Part of a small language model's weights.
Training: 103M tokens, 12549 steps.
MLP neurons of a small language model. Each row is named by its layer, matrix (gate and up: input weights) and neuron, and shows model dimensions 16-111. Each number is 128 + 24 x the weight over its row's rms, rounded and kept within 0 to 255. Numbers have three digits each. A neuron's up and down rows have the sign that makes its largest values positive.
A block is one neuron, or neurons of one layer that tend to fire together. After each block is what it responds to, as a language model described it from the Wikipedia text at the highest values.

L11.gate179:149107121112148111103096101162129155123082085137131120132141125053138083128114103114132161123156160154156070097137138084128128127114125125155109133158156148082141125123151126180103151121143146119138112118129095109135141081120118074113146141115142171096110114086128148129180111122120128113
L11.up179:155145117110151092102074123137131121125147129144081112176151142135137133132092145115111151120135146122104044125120151095097125105091133176131112133152131140107138133099128154106080113121182162117120091127125095129109116099107123129139085130123099168086106100092144171140103139115121166110
Pre-verb adverbs and particles

L5.gate125:140156106090136116117093172134122123163137125131147115119114115121130072111139154161111132127148181183109128121113125122158139117153119105141100140116109143092129128095155093118096058125125149070110138129096099083097105119116137113133083129135126105138106092076114095156113133171144125085
L5.up125:115111160126155092123161116110137129141094114144105100120135122119108139093147129106126147125069096148131164113115099140185139119126131126134156142091130150145160162148119084149159135122107128166115158127086182140118082132193159135108139131129124106132152114120112083138156142172144150119
L5.gate176:108125147078136089104103106101145105136070104140084106136141121076116139133131139137143153149106163158121122137116141087137125129162082106150148126098127132111162100112091095163154119161145113122152108125088151119130096129164171153094147119129117095119127159143121103130124118137138102110
L5.up176:092136150100125115129113146118111091157107125147096144133161165099109134151151193195155096126067146162100123147095158125126103118149133110118131097127113143136167119134140130143120092151086125128124173147116135120115102165126155086091135098123116090113150140105085070136113122136157136087
L5.gate246:105103154120147085148132156133147106121070108131112091142143134095138124128127165126146127154118108133112138103081116119128117149155118133109137145106120161123146137116133086106145075158127127149139097147125092129108068102159119122136113104143126121115111117113134139133115097211124131107
L5.up246:121135138118176091135142143109145117107087139130122110131136140121138151156142161149127153155150098144121144101111110149125102142128115135111148134106115160116134150117142106077142063148112122145137115170145113132092090143134131122141130122164122102132069116104133121125141082158113165100
L5.gate363:134146134112128122102062145108115117138107137138092135145101127109124160110146177142152115137097176126114101167098136113140112154139126142107101142116164148105101148159149092133135127125154162149136127157097154163112082145115125094096171105121079080105128165085123110167095112156128149079
L5.up363:161109101104148135097168092150103140107130125123107116126171158081167110118122154129107135110117147162131099081110153106097062139128102136138127076169130110134160131111169149126126113112142161114132153129122132172146093122154124143118101138123152122132157112114108136141171115135081121135
L5.gate407:179101139126125140135150088100070138116161161165120129140123117118115152134168139151144108147112149148132106170122144152148095122142127142124112132150134121129120140124146159113144095101111151140121096107137107096092167169139115097147136085106091116144151127120141102116139059129112112137
L5.up407:114172112068105078157121157111140118156169159128099063147114115139156126154124134136131151084110143175099118127083100124161131137172173082132112115121145154152114093100154128114144098141117141098077129152131095142108119150133162123133124139119148073143099137128135102137141130140124117142
L5.gate445:107168115150131115085104142107131127138102123116089141153141135118145164141146185146159141138079133138142113129070133123100074137179086154156118133099092114149122105105123107175121115108122153138125149107103129100140109138127163119131128114111116091113157149122096104149140128145150083115
L5.up445:115132132112128113136109109111122116183143132119130122121140129111113094115151115145136141098115120130128138102107125101141128116139132127135163092111178151133118128141160140132152129134090130135123133138086108134082087120191155140141123133132159095133079161120107046070076132154127083128
L5.gate525:108115110150132083111155123123181135145106079150143148144143146116141103114120164127121134102091144142115095126113118120133127132129133135173115135134110132122108146130184096155158115138132161143107150102135122138158120105166152114130111087138131135107132116089141144122142125201149154111
L5.up525:121109132149117105125167136111151117140120096161156148082142141135122117124115157130094109083135140164119123140141097130172156110111141161154109127122110140157105136132148151118179115110111162159073158120169133121114128135149140130147106130139175128125108135090135080084156152144153163141
L5.gate530:109143116097131089092131146146154089130125121126108086167148145101134131145147155170104149114086159151103123135102157116137109135185104130141112127122105140101145129114115056124138086142125150102104102141120126074121102146125142118143104115142120079136167144074111148169095135165154108084
L5.up530:125122157107144084105134107116110121122132156130106141087142142114141103092127111134118132085097106141122096087141125066144158148105137133126165117108157101105128124134149116125130130068125124074101130115122127176138113095152155158113136107136088109113130148124115116141112161090110069124
Token right after "the"

L2.gate15:113123137163150119149115102109127133119131117095126155132105119151138184097111142095143065119118136105100133147124138136143046140124171125123131117134134102096098142119122131189156139112172108147170084150119123161118096140136124129090161186161096148114115157145148149099114114134117137131
L2.up15:105163096114111135115095159125143135147106093111156106114080112150146116043174107103128126153100130124138123111124154111159145127133124129123081116142138137098145116135106084078167102139115131132107151091130141138108140110135118132112087126110159126135114123150104137133113138133145130104
L2.gate21:138136126149164093133119120127071132150100158097117153100161131167106147124118115128184105144120134116146117106144091119087117140092119108124114141143124120095141095168175142089114130140123127144141152131129107118157128150118083107118116145148144112087089160182142155103150124122107119067
L2.up21:119112115153168121116130161136137119106095139157100195147165114117118143116123139155125070128115111144097077141142113130111125113131096138131171148149081119118122097109145151098113112121177131135115118114123112100198172111123110132083126116148163134105115135127145148147121121130131133122
L2.gate51:115138177114059140090181115127136129113151137167121093131092133076122095172152127140162103160128140143130147128127136096108165119117137124115172088104114159128115139111111127175164154165101152110133176114114109089132136133161112126159163129102100132143122093111122125136124146114145123123
L2.up51:170123153135113098109136155110141123104131120125145119096142153115150120139137127123151202134125139139127166098128131114124123130116125113125193106111148144143112159142107147142097110148109131131162000117122081122139160145149120101150138141101152143110110116131095101133146154120139148137
L2.gate285:093110136143128127143132137153112126043144133114120173129150132174173152088152133137083210145128125120133115118090124111100149126110133118113137140143159182128128113169126106132095116105174132134137089096132121107148129080156113206114082135147157115134117124130142132109107148123150119115
L2.up285:098130162139121120133135127158131148113100121134132136164135105142082120118135117111128243176155099129143150155126136146113134118095153129128140109147138148092140114184129116137146137143132115136090079111118180125120111144119103136107142139138114164120108133137131122114171100113083138126
L2.gate399:147153135138152127129134135095126137000113113105132131126155115152123162114142133135096039131113128147140131126123117134122126133115148111146121125109125144118143109112124123138165126129121120130133000105129159111133155125119119126099115136137130120125147132132125126119159144135128150129
L2.up399:116112138096153118100127095120094159215102112138085151091130130132143142106154138141131090158121101116119103119167100120137105163155100142120125130115122171127090134146094146140155127087129131120137126098081172138153154109150126078083151176147120157137127138151116166129123135142099121117
L2.gate421:131146155123125102150099161101118107155133139104124146152094130158147148149163124180128023101148122139152092096146096106107112113146120105124056107154170168118155140139153129101087124091121153098114122137133118118148096135157129134145125127140132105123119138124117159099090116134105148133
L2.up421:116135098105147112162140115151103113164136138132134121116053156155093120136115130125154175116096149115101145145112108145117128136098099110109128127125131140131176114092122136135144107117146088120134039129122102133112134087139134115146122120167178146126120145175099139105116116143129121115
L2.gate574:120161122130179109149149129121117106135118099116137150137105124144113159142138146132137123140097098145130134137103150136175126142145119139148128151120103100107085108126113111097161143134146132155113102110113129124102123134145136104068152143167104109111112137136147129110102145116140123116
L2.up574:135122132157138116149137100105141151146093099120147126110121095160081133185107138126119120135125112133109130161096140115131106144099123122143159120167132148115172166130133145112113097130111103131128083119158151156110133144143077136131113097121118177136147139116108144096103129114112108141
L2.gate576:144117120104167102103151145152127168116158128120119141167136107120114135157149120138153102139107085133121123078113099167167124136136139149121093164149117128134147107143147152109065100126124109124085080145116123120095164094166100080099119096119110112115116133169179168159143130132114103134
L2.up576:121145105131078057103117145111150111065127156094122144165125112131124154146129113119146062138097131108130164106121119155162124112111156144088175106156114149112125108097158165135127147158123149140121130166129090120136118120121109125160111118085122137160135157151140159098127125121076123136
Century prefix of years

L5.gate28:174070121135157155135144149126160116125091104114136135115146104098117119133116117117106131153128127109161153123145147117138132150130132161137102124086093126112152131143152116118133131129150133130169126109107102097138138088151135100154160113150139141039127128104136146154136127127169176121
L5.up28:142073104141178172140152129132141102134103127112117155114150094127104119131109134136105150129163095139144131127141131176128108172091122130132124120126090135111154141148147114093115140148096102163178159137104120127133150128125112118144175105161117151111139157113154146127157129106160194125
L5.gate34:141102110148115148111125107123111137141048093113132140112122092098150126146122133120121155106166181085137125152137084102103107125106100106121121133131102150127111103117113165120116125165161113091145125131127092135152126131163114089109137151103104135080091140112111127152135130127153114131
L5.up34:123124101151130151152121123110108138129110114123140183119119125113144089102142124178088148077182144091103126145169118116107094120113124103132129146156070146140119122141152152093133128170117103107128155126126089169152129148126128081105148153128108115071108118102122113134126121102151122133
L5.gate104:121079158143145104143111112116100134120068128145142143100133097114155155133151092118124146156158153127135100133137107104126111168095076201147105151127165142109111116101137163144135119125132129158144101118117125115140150144135119085154162124117148163130111106134118172119143113139113131151
L5.up104:148176136140119102115134119111124138116160122127166104111127088181105132122148110129139119147115139118125106150115100128127162169133113111126114087119139075153132176091147141127137111112131154126143174080118115148101136119134132148149064122126136117122093099160096148115110133144110093145
L5.gate196:135143145124138128145122106148106177121105117129165178117151134153085136124111126118174134196152130119157114113147095131144099129142063103125127107116159132097144141143149127114107122124123130123145112094078124116080139115134116160133138130156099163112080190168165162122151130150144129143
L5.up196:188135060113104109119123161117199117170082120129135139160112083175101088165121105123124143113148125088132158078123148118145099135119088141148155132129119151105156087158145137101094181147103136157110131110148119103128105108149122124087117134132100121107149101102113127105126131139134132136
L5.gate210:133146163127100107116156086113106090104115123115120126140126099145102087093110129139127160137154140183126125134103144143143158111122115126167150128124126161106103138095104073144120133128146120142113166118146141147138110132134114154130142136156101151123134143198129124120104094144096157130
L5.up210:112105108154168160111143118131148146120143125102155143140105101140121116110159122153132162124141074131168135107154169145115133169089147136136118132156157067138127085098141124107110085109140148156135145074106166138120134116109118133127098125135101154130122095117162129118176122125122124127
L5.gate362:127132140131144163153109153111103153118156156125099144154126083157142119147127143112140148107117156168141110120121140108092150153121155121119145127159118099130183133084156128113118124097139149115179148124122104161146130126124157134134101132137125086084129121182180151174104123100129167123
L5.up362:122130103138148154123153085153128103120079155104127113120165111138116134099142114112115124150123166133174102126164121103084133172081141119136149119152138120137117147131130120108084119135115152121152152122097152146173107162165164121126152094137119112103143112156182128162111106118123133118
L5.gate423:153107142134100117132098159138148096159097089151109143157117075077127145124122093111134165157149099107132097143137164114070082138102133119168153135132127124135139154144128111138094126121117136174105093102107141113140149135152100100126129153128100166133126175133135139152174125181073113140
L5.up423:127128120142148142102160149117151150126119116188114157141149104116127109124116086155129156137175090089138126100129140147101083126093151120144128141153096117136116190134163102108106109096099101165092128111144146129116169152138122109132146132146126167136174132084104137157165132157085141176
L5.gate580:116092137144119132186122129111130137143115120137079147146137107143116135106140108100157138203162138150128134146113180136091116183098105156120142127106165109086184127131123136129109133124124116164166165098130133072178132101138112138138130136147121132146136136163149117130153128138112164141
L5.up580:147116111185139124134129130125159136114088122161124192143163131140116147119151100107116118142114129147138103157139131119121107109137098170102120119103118166114111141109161094113126098123139130171131158113124123126187108113154141116127152124141131168122152131089155138141076123112113154154
Word-initial verb pieces

L5.gate13:154129132179120144100114080135127111130095131080103154142153105125122166122119146115124162136069128108177126130104114141100098167108102118162129141144121142140140126114134146148126116151142198158092108118130106118161127163112109085118104129086105151119168171148105153122155133131145157143
L5.up13:122159124161124156112143088088081139123132168095128131119120137144158129110080139143134129107109122163143148114143108187098094145128142150128106170093087125154117124085158117122126116146127159136132079130123108123116152147112102091139080139122081170117164078099116146109145121092154159123
L5.gate61:154126098138126140075106163140152128097079125094119157165146106105121120107058125113137147080125138070141172128097149129140120126114144163138086093143164141114133160111165111162135187144118142127152125155137117110113124102120104088138126112106130165106134135108080116115130083138105158150
L5.up61:151095110098122198104136167137141118085116158091101183143122100127129119140046110129130136101124137057130129116116144156123123150110128158122111122127177135126123136138118135122146200142108128141140149150116142109098139106082101108140156111127126147116108165126091091083125090122135179135
L5.gate79:170105095113116134065148145140145137120118126084155145179107109138115139165148130150160168154117159128115084121131146126134087113106139121125130136168139135133093129091153098103154132165153117116136089147118148134060151157118126095118131087136141148123116121127119111096140151143101140122
L5.up79:121135139149127144168108168146115154127112173123143155138118127164106117134164153143170161120085103157099143118118092169118096142126152132119115125135158149141169094110143143116112153091141125126111123114121083130172128130097141124128077104156125147168130115162117141089120169114118118126
L5.gate141:145131114089119160108122148127132132117130115122143083142106124123137095108134112075098093122122127177116181149113141085112153140146117154128166117101170172156142092167115138153118168105143110172130150156121168097125092081167155119139115142057119122123160139148092131145135118151121140134
L5.up141:158135117114172142116141145085108139112145107132123129169143154147166123098138134132099102151129109113110168143118153141126144107132162157108179095128161137159130103186159139164104126094096173158112207122133138163113121105136139108091128153092105151166167122142114107107150147125121163158
L5.gate265:123136140127112148167161101154092180103142115077151125118111106167122126109148157094163134119049098116101155126135124160136135113135181135137102100134122112112121100099156149124128127146120158113148103157147100132160129125119096093139131076142125104130101141145113191078130102149140114165
L5.up265:124160117116099135161087144180168114087161151122123123125141125141116174145100102155116163162107122120145106092124138135124113119183143089108089142166120117154082186074122118108115110114130145136112143134091106101094139152119124136146131145112120092150116112119111138148110169168146099142
L5.gate325:139108122143081083128137111113147120152130138128162085092115139083157136090161145079119143184161145125138127133152109143114100134156157171117125147131158147120136116133120124169167119112169127135133133114096138105138142142131092118150126107071157118181155151120125215110147142152143109146
L5.up325:137156115120140101135125105120146123148140155139137105113139132126138113108125139124158152149146089151143103160157080206112098122164161150115113162132140139137123137121143128140173098100130133141133132144093142136133149138118092149173094128076151138231144139125132200118134154126148093142
L5.gate395:095122109166136128169109159128100093121150145109106187159097131141129151157124156101163178129114120099092174128128154109154136141153167112166130108146131130111137112150164133150111145102188135126103131129124125155106110125128098169106123120138119175138133136167077105095100082131102121121
L5.up395:138125136098127160080142162090111155119152149139157112122152151126086089125167105139161173146133133137160118103142183121102122110142127152152115153136097142117147134138153149129112124136177157123083099139128149102091113121130120113100102130127145135115118060115092134098135109152148135165
L5.gate476:142111088109135124134114096115093104121115150143076143167134094122122140095148146117135167186073143174147124141126119139095107130123137099167109149113171142137154115141131097144137146125149116110161129118078120094128138141114125137108150132098084156144157102162110141145149094154114180093
L5.up476:199112133139109131128128150072097094154174159120084143119104098162150114130138139109124159143125073172087091129141157143120125118122116167127110099126100106127154092134173174114158125142122165141124098133123129161148156103154096105122157149138098118136127145151124150116142107133097150131
Dates and place "at"

L2.gate39:073123102105139121159107168114113120155142132147101110128098135122184074126165149134094147108106144162130121137135148141128086148161132131135112129126144098134119127087144079124101157099146157097149163126103102127129150095121151145132154071134134101122176133114123123170104143164149100126
L2.up39:060127112145145127153111133136138144119099119138112158120120140143179133151136132136153158131122134123180145148139122107106145138145119178124153092117169146107144130104158118107151135108143089155132130121137151139181130084131129176125124161141139140092132139124116123142143097147096111178
L2.gate211:125121159093107135092105101138105089063129114104113142149146123165155151154121160122114081108105138109130142138079086139113104151119143084137070125140124120115157124159144099111141153141162107150100136091130134170122150095113151136122154144139136124149113146146096143140107154141102111126
L2.up211:095126151114119115148099121123161094049108116166086116146138119128162119152138143135132117148102140119174136142109170156131127119147072151134130117108122123120146144110104121111182116135172148124125132107123131112111096139114173154081101130171164090144141099137139136115122119162148137122
L2.gate323:103157180087159127106121133122101115127128159156103081131149138105154105098145165153133132119131157121152106097086122167092099126195104156120137117103115092151131110087170147114123137132154162121122091147095119088165139130134140188145130076122149089135148111116096151167119104148163155100
L2.up323:199149114134134117166143102092119126112135114152120128139098155113115110147131131119074107097117105142119199190131104149088142127147095132115142157148125161165111148132148097136144139119150156141101125127127144081149120146107146128070107130112162107132123139163084118109122108118094115170
L2.gate337:150131121104167127128142147114122121120137108155096127103095135145118119089169153117122069134119147112183157149124115147117168114126152104133101179155141135140147156118155116141104131148117140125102230138148143129121105129079112164088117178131146129106094114139104148135139110119102095122
L2.up337:133127126096153118131106122130084119134132147185111147110179122099151157118170164138112190104130126154109124091129095157114117130149068153128080108128151086156165106139139138175084120115113163124128139142130067094157111157115142132122142126144139096127159138113144156148124127154128117123
L2.gate369:131159145095147101117157134120113125087124129152123116172071138171174093110090135134100129143106146117130133146092117151134096104156117174132131083100128102123119135099139063103150167124156183139149117101127167107097094109108121151082106118126130077144125110118120136154146173160162117132
L2.up369:125128124114132130165160159135128088175127142154081101143185115111126097120159116127156114080091108128092133112122137114148103128100103090177156191084135108082092079064129132124149106117111152116092115131110083125139140108124116117142116119185116117132117136109132151094131132143093123113
L2.gate376:160158150107110124159125114134127066055109113141088145128126126170137126130161165134109079129106137149143176145077123112141119120149118110125134103126121139124103114107139097157129138146176145135144146102141119156139093136114144132128103083157157101163164131123094141122118148143118140138
L2.up376:133109141134110114161098115100112131150134138139162135110143142098109101140156123115102098098123145107114168149169098120126129127141069155169141136101148083122130115150141141137122129148155081135108118130142131097117095199134139140137147153182177109090119104111133121107152125117081131104
L2.gate430:127109088139151095127152119130121143144116126127098153135178092184177137134121116130115133157121135128123115119120160131164181160113131186166110074120102106157102125092145112083115126115143134134123127093099107107138137128138139114101120122130134130092131147100140128109161127163110126102
L2.up430:126170102134150115156144126131122156154157104129112083139111159139171145092131139118087120109124101147127132132164144136123121139164112172134073107089120137157093134117077069119156129115127123113129122138092123125099106116120165119097122138157108089135153132085134111160096132128160124116
L2.gate501:135133084162079136145099136145125196138169127122105134144126108143130120060092106109102110190107135114146143151176154127140149127156099144107129120144109117146052165104142084150131133093163145157122094112099127115101133133109140098071110150156150124121145124119158091115106128115161133131
L2.up501:111146161114151097118118140123133077083126133188086151145151156099147152126163126144152144098087124132102121156101104146128128150158096124102119129111105116142071110099146111099172132120163149122103132115113150117114180164107122114081137111154166113137142130115125131152125118139136167127
Token completing "the" words

L2.gate142:097098108163111107136122088139117145111137143112110148146138102104144157129161092136145099125135091114108084115131172113160111137094156133141127118147120136117101115132130149199169105101097115160143140141108117153125137115137103099133108116138109159142136167117172144110178115130079174130
L2.up142:126124179120127074136100170131152112151115121133144144130191113114077118137138107162158117134120105124136152151127092100098163151125127108116158163127151097125143120145139174161138141114112135120098083135150163128134205133121111094139124113158153133114114130158120147101134153128147131119
L2.gate212:153110127135137133093154165142083139165138149139120152140140096154176137160112146138154171157158134123158089102130102155087109126134114103119156137118127092149102137149154161155107131101126124135140095147119141121134185101179119139134141155107087108113137135138194120179131152132137105125
L2.up212:175112103147159118138122169122126132164122161109126202106144106150112133139121120128140139123084132112161115101128130132146159118123118153120134185146160163104133087131155159116109122125109175129120117137137106106135122142130123176157115110157163088138094135133144155119124131129112121127
L2.gate255:129123119127138095110139105114097126201092136122141117114119105123136143104160098130121127096152141128149103117141129091115179114098129146148132121106138136119138101134123157119104154137113098127106137126133154117113113114190099135152141187124124108097097135158126137125175140113093134150
L2.up255:106127154143136120138159106123092164116102135139125135178111111130157172151138131164115141156122097104126140130152097195119125130122087099136156148082087121116086128125148166115096094132127129093117145102155211141120161119175135159134088146146158113143094146153147136140138132123130088140
L2.gate315:144132160158149117129108131119126161160161134180123134117070095148135102173119118142147163107156130111136098117100115140134146103107154114132134129124163140132118133130142138106107118155089136106134108139132102133123127143175108088080145168124112108118127116137129130110187130135098059162
L2.up315:117160150120158130123134101143151110123068136113138141147123117138134111052136117150116123150117144145161141180173125107137191120111125119135141154124117151098141139153136144109109113127146105146141044117136158162119145086109158029126126093119138127118141123120137119131148163113116126156
L2.gate439:090105105137121156112098148157117098079124141127133152150146135152147108108122142125152102170157117101141109165096109132110137126121140097145157153130153107120178136151138145126096124141131091143131130098122145177132150103168128091166122128100146156115112125171150124126156119133105116115
L2.up439:149119106086139112142163159101105113150135138170128136143109091086092160110126102132175215124145140126094129143132136135097124159154117125108132132106121129112122140167147163132103130127109129126166070149109175073136132107151141094149131073121143134140151146158148097129113111137133140130
L2.gate491:135128102116146133089085117115108151147108163115116157135126132113128126181134101167162124134165141109161087138114129095108162116127148140117160151127154093142123157121123179106155148129099154129103091153126109090137137140136095082145150100115120143114104112163151133128143142123106118133
L2.up491:122150130118213115154084156096141143139112129149127153141112136147159095111116163124161133119126089102151117091139077149121158118099086138138203110095118101133149100120136162160104122156123106152109140144128102172122127102124118151133119139123130128113113121137138131104149152110094127123
L2.gate548:131090170122156133070122096170125160131113115128172153117089115122148129105136085121138144144171123120145117119181108114096147152105111154136130175141143100100137111189112178138120144158080090143140137112140145092118163119145116122115168135131144164105110120167148123127158126137095127125
L2.up548:119122147137119139176140160080102155148153180139129090126101118107141140114164108155115137141119117135104141128110140129117150084160100119105136135093127141193107138099131158151086132130116136120130131106127153060127122111135099130122113125166159107104132094131149079119134148107135125138
L2.gate559:146108146132198123109131079133088151109143147165132164144126148098133133126117125142115151099149141115155121140118114118131148155111142159110168150123154149118100162155160132109015119113114115142126152160129126154156124148125108062160137194145136121111132116118105125129177116126122155125
L2.up559:138091106175164156147122139149122162127133133114140147136154124119148150090138134138112154170158105153161115095154099150087120121105118115171145152131124152110155133172149158141056094095138103108133176133126154125165122135146128102154158139121137127117144144125177138153184119138111119145
Verbs after to and auxiliaries

L11.gate390:122134157129128133106116111107104149147093107155112140128166129079142143109127125147148092177106108147094076106117145103080130095118100120127138154106138134127148136146161094125138102121087110105163135101114136156115152121128121151081124115111097115120186172118152136178158130128095138112
L11.up390:128161123121121144110126131114134099128142157100114140157114141147103138111159066115105159085187149156136093154108090141099123123132138145124136114133114123136149094085148106149087135119125122117096105144146132166126106115086135167126074107106131121108106075140127083174128135160137100127
Completion of "the" into pronouns

L11.gate495:137140098158089105127112169125138130122120094112151110115160120124140149130121154119140166149091143145110108082158112120110053151145135127123102134080145136106121134094142128145132152153146098103096100137104086119162108149158129103120127126100131154116167133152102157167124120142141063137
L11.up495:099133106161125094174139131135124128081147121099147104138136116124120158075126116085158146196133123128104137083169126127148125126113180112144089160099140163114133117129143108123173159139129134134140121152108100094138082158154088124143145142080152140118127110136139156156105114153122117150
Day number after month